{
  "n_layer": 19,
  "d_model": 512,
  "vocab_size": 39740,
  "positions": "rope",
  "rope_base": 10000.0,
  "rope_fraction": 1.0,
  "qk_norm": true,
  "bias": "none",
  "init_std_up": 0.0225,
  "lr_head": 0.00633,
  "warmup_steps": 0,
  "batch_tokens": 262144,
  "doc_mask": true,
  "steps": 4323
}
MLP neurons of a small language model. Each row is named by its layer, matrix (gate and up: input weights) and neuron, and shows model dimensions 256-511. Each number is 128 + 32 x the weight over its row's rms, rounded and kept within 0 to 255. Numbers have three digits each. A neuron's up and down rows have the sign that makes its largest values positive.
After each neuron's rows, "fires on" lists the tokens most often at its 100 highest values on Wikipedia text that the model never trained on.

L16.gate1464:085084152091146077108108190111097100142204115085121159103117142146145169094125144110152151133111179146120065119139112111097127101176062123117124091107154151104055141094134129135167135130144144091096136141150070091142173055117185124195151083076058112194145096139126103156162173172119104122076098197183114073106152104120109113147114102121149132072119139156146163163141155076148072048105224111183099189053112111142113112085130130115121113116174121121140110100134089120139178151077138153125129148181123099135136166112104127131104123156097124110173143152173131156165144088117117061127160086100159147136142142125190118132121104108138134185164118100145147167171123091148084088152154087078167124127182135109139121117168145126107150189034099091175120133191159083102158128091106
L16.up1464:091163124166158131134092119180165102109193154098110108178167155138106090139138118171152174126171104135093097127169117170113185123133157074173068119134105110153126117157150166174103099116127115179116075135141089084140102088087123135117125112063177095078117132105075107153113094083108161087121136082103112094160139082118142117104114090029144146064156168121147162150122133144122078147157152094111204101110112169172138103155097059196115081149146187156185158131110131073141147112168144132152124138175103178097094068144165107106130060124165126151117171119169199117156091169132108147141092088117130104155169113101170108168130091091133139166126123150128102138099148119129113086135114163106134160081154135105148103139146116093119128162086117130126089117140148130104148174149100
fires on: " | ", ",", "% | ", ": "

L16.gate314:076174142185139134134062140086117196104113136142091130128112132119139113127165159176186097130130099098174037103149106138124099122134129134123078122087130131144105081079114128108108154106150153115076129150131183130160122144112116115150129119059112163162140118127122093198123120134116079094125106148089114133174146106148099130147088070158160204157182136136156127123152162135106208123066129111107188174137166095103098202093109088075134111105157116106080154108149100134096140081131105122148072154157148146111188119093089098194033104111124133147167123120134125134131209050113107116111142128147154063097112132110107151144087169165149109133127149133080144110147072001162120170111186091170146169138128040085182158152109174186112188123149133165066125098134152157118129110121102
L16.up314:162080164146101158098125080075159164121068108127153145139122104167113108174163092165138104138127100045190099139122092136129105137157145087125096114083125097109109144141103136092065121057208124138130142102103186161143077141176072132130081110107148149161127141134086101145143080122120104108149117080161110101120153088118127159150114146039083137135154069149165083166109126141127082118111139143149143139146131123090106147152137178089110125116111101159168115129091124143094125126182188105133149085138132142132116152145112153105092138134164169157126096104244153134146159122136116086124162141140094116127077124134129143147121078148112138169114113138180133126088126058189106110124164123195163147144160105104178090098093129159113137166171162141060151134165159088108166139152162
fires on: " | ", ") | −", ", ", " and "

L16.gate1495:132081115103129094115176138105118159101125149186153114098133121112108157069129139114146163148168156136146114133140152146155106116127141121102173099091127059177153107163097070109157168067113180176106092141126104171191104085125135149139121103139098148169102137141116207129141100114079132102053133135135153078142094196119183150079141119151102151105112097158144160126094196134145147125096136088133138155159106127084097138117080168171173152075114116119103184168080144107115120144160110179104145130118150129097166132179088110076114144135139128129053178103139096140080167127170113136139154156116136157088164156108137132127096133103158105096114146142098187115134162174167120092139167124124137212144118159123157159132117198103093162152127067167117140143176158096137109089138147
L16.up1495:049106110139115109174110066181096149127167144178159104126108158148131178074079141120225104162116108116155146151185140136096164149115214108173168091069111101086106118138151139103179112143146022133179098177114165101140144168155071102161168136117145078158129106123151116129091099135124116104171189108083143107128116124146129108142152108106118108082078140096091048146065143138136128126140104131148113110089097148097046165109172113103142141169161153104107155166134118104096123143153129093074078136212160187136170140132126086108084082101117131165174146154007049120103151142145135142122147149121189133096082174139110111113089188143072118085130145084159141114114131146105120128089107122139082231172146152101125122163090136154092164141163097071091082167093166113146127133124177
fires on: " | ", "| ", ") | ", " ("

L16.gate1963:144133106109160113131164044098101109107168129149125129143097123128119146132063149107096109122110159093135149135150164139088139102142092099122164157168113116134122080100136079076113154102130165093108096181114115120150118131117175185141106142143169099074109114116153134094167114152092085154122115143178112153129159185103107109157105120143083111139101120178174068119117104080109150124122157151161110108121123102091078133171158109123140107067109162130114168132120060103164107167134149110141132070143145074163127097098060140120152105133161127130113110145030077137120124126137157137151115138123106089080146125109173111047116151124138123085196154031132159061130155131089145131166141038125099147196102186151146145116116178140164129123116158149135126141149145231130145167139131
L16.up1963:091084077147062171149109108125119084127142143169185163107162120168169179104107154111097113149165156132132160158033135197105053171134145169112156121100087110159154062148145142125116076183192093090124117086155168103164109123110228093118138147126108107134121098116124113118114118067110068121114143151142125111117214138169120117139131171122135132102101200167102121153134146160105180104151172098101127123066207075137116129134141170062090111088149075069096136089151060096051064153099140081134118134146164145126178192104090154113138101189133095087096095141120080159119156124136099091106124166150123186083111148151183188070132134105126156105136107133102164101138144123133149091144120161150112064131105139095093170137121134151208054106141126147113138120161089137180096149133198
fires on: "1", " | ", "–", ") | ", "| "

L8.gate1225:133190092104140083076132170092101168121101123160120151131121155135150112103084176146120089154154114119167099094153122185103156132118102160200137105106148100130047080084133109119154143124118101129107177107122172149198159113140128134119136137136144097154139130171075083132102139122104100168065137091110179116171058109115117153161149098109152188131100125098170104096153101149110119077054166135126106176159085139014149109138171111089175086139110075153090117134076127115161119146118180108090130121109140111119141195150112167112110205110123114146143092134153074084133145116149156125143130126104134135168124086158127112168144082142079093075084098118137205156153114132101095133171115141131168096138121149107145131158070156098050110199111156120133160131096098213178160096128095
L8.up1225:115124126112108175109121153109138103111154100172104124071128139107099122109111099124146204178148125099157129155093115111085147113104107103106146110066146087094138076158082132104049112111098146109155140085110137114065176171091046097098219069144190128130203132109171075124083111130144098134120096138155111116154180115138165139109118097093102203097191151146087122117131196097101151107097155100111165155092129114089151167168101162092153159112157132080158130124146213135085128187179150192103148050110147065146127116173169115095035218073129054130085076079126142171119181100079086120126132136089108141139149091169136173135088132153161145125107119150086129151144138149160172157126072126129117126159156158120130096118079073097103155138116121188150150149083146130131192107156116
fires on: " ", " | "

L16.gate1874:104173160089168152149147132131123162121149089180076133128123103102189101166095123159056114114144154134168078136114171127051129141092171153154101193117112118155141081134074130092088134101134104132099122199171094130137145128093119158152134093100089100154151107105107153113118127173089138085119112089125116134101140142101061087128094133086123116101091112111111105142139172131105069139127139149100097126053141077131030100089067143191081095087127115152113077159103202137078164132121087137114125077132144110113088066145114115143147120142138102127158090061125152112179152106187135116149122121103138136092127109117130147118177141179157157092121088075107128120131104145086150146112116086178121090034112159108047108095048106150125149113072106194128090145133103182086155101153112
L16.up1874:128148160142110145131120094090095169145133125141104133119142073126133126152195157135150112124076213151167132111107083150132112159065151097118186119145104099136055102047083153154084145131189163139127194163126134089151141127132142119094155114081098094094147175102113142142141111132131129117121138135104151092121112102145096100111143159099121133147094113185083137131138089078131148099160092190061145091140138195125137127097115143160092132123175072128117106136116108119109112058108147081194091104103118169101162134125180122127131090162146149108134041155155154139107151177145079182090106139071120105172138095150182136139129145170118105142087109152079107102145109169140152081103121088181206065101155156085088126135126122060141069148158176182155143163130068165098178085203147
fires on: ", ", " ", "R (", " in ", "In "

L16.gate1611:126111104152133130137124094102132136093137110112083166148157107082132144094103148152174090128180128124161122134141159097213087099094154189184102116147113073140150161135071139096033156108161107141120136148194116128070094079145133052159157105064111135095145199169082147157115144120149174155075104124175131143140122085115091181135130147140126123137143156125142147143111097185167163136112143185136136105076176178090120106105162126139124184081151089089051152089060114098143121163083163101129152120132144149152115090156151123203077128138131144134115143141105092148125121143158152182106132119106103128092104118189165076114121179129100124141107126126098122147130079150119157175165126075139146127137078189138111113087099114116115136181085226095186185156095118164147162138077198
L16.up1611:077125169167114190132104101128122108126131032154067133133129113097144138149107159080165097100112097103181169116162122140146086035072171149138152150156150137126163131114076140123137116126143126159124130151115161110138158130066134127143102162193179112063091145154122094169099105073093109074107132157109158149094201113134102128157067170134122113130129116062083111115155203093104124073142109169108154132087140111179154161161110157067183110162206138133167163095195140145141153123125097092157148148095148084161109112134173160155112150138114054073155113090100174155148108130155168139144123152086117117118153133088095130161152106182161121156098161133108123204162132176147126190149082134089153200128127152124129129109116106124121145154125121172169128094081091147154154182118104
fires on: ", ", "- ", "| ", "u | ", " | "

L8.gate120:096067137158152128157137142103124115142115125160113160144143150171116121109113138109098067164086138132176158119182139151114087168070222163126119121134090108176104128133150107136130115159112146116168139106079096064140116103141170120139162131110138124085103184154181119105126154158159114107132136150163029163130163110149091140128093124173133160153095146069126157106080105101116135132155115071131086118198091149162087137092080124106123095057097111126074139158164173128063137183121137063143167129154091162141171188066145163117147134143123133055103149144110163107108152088144113053141184153134166158121187146132141139149053117073133158163156113133154132099180042138127127152171092153074116111123166152103139077125075086112123155109095142158153132098140121129126119107097135
L8.up120:111111111163149116179104117129174154139126158086115101122177147157120115108129109119138119153183135143136181188139200098152108142082178161118090096172105158152098122138141159136160139102159126151138108108114130117145083126150157131134160169186135115069107106108167117098108113139139094065100090119101053170069177148213137202099122102171175143107157197110151086141158144116106137104123122103059103138091107132206079107150080164072167123130079116171078117145179202142105123163158112119134114178152124118179139133097129173150137090105077081114135122192177113103151124065116157110120106127162131164111126120097126155129129169129097159107149137116159084127163054112129181133114148122112112081093143114106165136111103121156199152188125107150149182099133095072132117059104100
fires on: " | ", ") | ", ": ", "; ", "\": ", ";"

L16.gate553:065149112143071068083152125163182135156198099132117103121106114102105123105167133127157147157140151102111077110087187112104130102162169073114121131111168111158137173125192128068120117097136163110110091153150137136154138130148198119133174122148158139140157102134112096170101165139149090121199123117151124125072140110132162066158147127178086155131118189123150159096124134115138134120111137129143055126063136105151126145119114139177146108141118067132146131144136149111095122161163137108138086148083151139120134162124098054121134165137123121166152046006102092091084158097167111133136106094114095111086141077115153136119115091160126066076135198178195152140160102150158118158143122100166113174143198153160085156145119114142147150160127111151170129157135130201142151150119151
L16.up553:118122186111093120156088124127123129160125146158140092096098123088111145093120140095092125094156066096156155130135093130138128136101122115125117163166131140105141132165146101108119126127109118113137117176105125079136106113131103105163153094077096148152095150143117047103114069108150131168155138177172138163126114074147138043078135071083136182130125076115165073065079116092215163079090113129089153086139151166148169144180066048171172082119120116123129099141090097121155137105147126139145127132199133097119124118111113132141131038085107145114163164134145164117163155109146044127081182209173150136172170137148153114139154136134129096130170127191113130109159171169139116080098151151113126083126087138113146192137118182100157082190105092143133083181108132139158134114153163
fires on: ",", " | ", " "

L16.gate1020:135165068101139167105179086123112132139163146117078110166123192155208120127114099082146185127142125130159114132133124125103087157082107132161108110117125181145154137138151107153147118149054093143078116112110074138072140115181097181107164203098085141093120088149068120125159192087147102125098129186162095150108138164058139129153164155146140091098144102148126106084097075125127144153180120158137161157110127153144098107129143165153116128047188114078189124123095167104060132133101155143133155142112133166113172082130191144131175123201123152139147121123112114071148130143172128166090092070139177078111120146164131169153138104135116120114159120113090166111170205155142125183126114142099107073168167023137106167089102137194114169108079143071157134113133144114144111171089086
L16.up1020:064134080103131153154151111173112122066115081165158119165097115156194169120103110101145122173125159127112131116111107133179119150129145137153099177174080090130141140123135165072147159080095105099155123144105172171105153189105101081139118137137116081127156062129133080133123099105158134150149150132156155127170138062126114107106139171143154137136186159124138143140085124111149097163150091094129099110174091162087155190125152097109164126076093068109138110157162082112136096084180116154144084108135149153149114110180097162130101156101162203125072119117203147126100124097151135134108117103079134080144157172148090196093170155138083159076195072021140119175102120063158189232119121116146170141081152163141106147102135123158128073151138205060159142018138167139179121173098172
fires on: "\n", "\n\n", " sent", " taken"

L16.gate833:153172098151149072143129077117099134131131104111140138129113164171095155124114176086149061138125121143146104125112135150127059116141126102107091117110153171129144126122100091134101153077103088132127160122095145156079121102136136093154125131094127106117133142125107138183124128149128086104109113077129121102159145156063143122176119090117174230175118104152138096122127143113099140123122157106080120135119140042120144129191061120096152197112165096153151149113153146121148093132098134133167097142097148140158103135120103074170133111157141099132107106087098145102106128120116148101106121100086101096096054130212164136133128148149155115109145139108136107092114132078132075149123086118138117144126088145065080136150107065108147189159101184141097132152118059119090105074165122
L16.up833:167115183112148108156127191099122176090164090110122156110068106144125174093153081168151121153147132140154100150148045148071129139123111087071145112123198103178159114140083106145168140116098182160087139090119193105216164171095147153123102089098159132202056125078138109157123089137142119121150142121143129090169139106101166136120151104116151181159118114121146142160111136105135131161197112118171170146105082113078117150169138087134138132137145185117116077116179093204161129116121116121102137088089102101098113146147102125134098123161137137125148115114121071121089125079114166112147094133102148101064089094206150140099089116105105119078087122188083120146097100145142121087102104106106092146091118106127111150201131127035087126141118142131136192145113166133119144084091102
fires on: " | ", ") | ", "–", " (", ") | −"

L8.gate162:158150146107075152117131103133166095186124142148061083127085124136181125122105127133111131100084117096133136124101141115050092097116152119136124106149099106106090088136124140136159239148087206124157109129054143126099153167178109149137119163135096135089155145176093124167189113196142128110078138159075121106163089127111192165088135133134124130112138146122139138086075173061140127122144136102102194124079120101134149088124127159125135131128140197158138111154129135114177104098142142153145120135113068080110150065142114092104139116142150106103171193133096113091124132111067116172142172129075163108088127107125146157140176148098110163190092112163137076132140118155154132145168130129171132101104065094110130147077139147113196101095063138097057134173129156135130118134148098
L8.up162:142023146109081113136087128117152178140090125138117070130107192134101132160159086141161115114094183176050131112110103146094130106133103131146125172138119107122094108084086148166160156097103147116163128127100077101162103200146136097144099164153090020157160080158139113128129147157144114173139126100164178159136135178068097110119141095105069102058129140160157124129144162097153132071140092125107156055122092123162092089096073168162163099139076140096192107120091132125100174187120114118176143113151181130146098163116164110157088135183098159165137116103144102116176119094166059081090127077143089160105085166122101155087129105174092125134106116205123128100163103132156141163144109162187171126105157145144153124180133158072131086116091188113160105081207102129141097162124122
fires on: " V", " v", " February ", " MF", " January ", " November "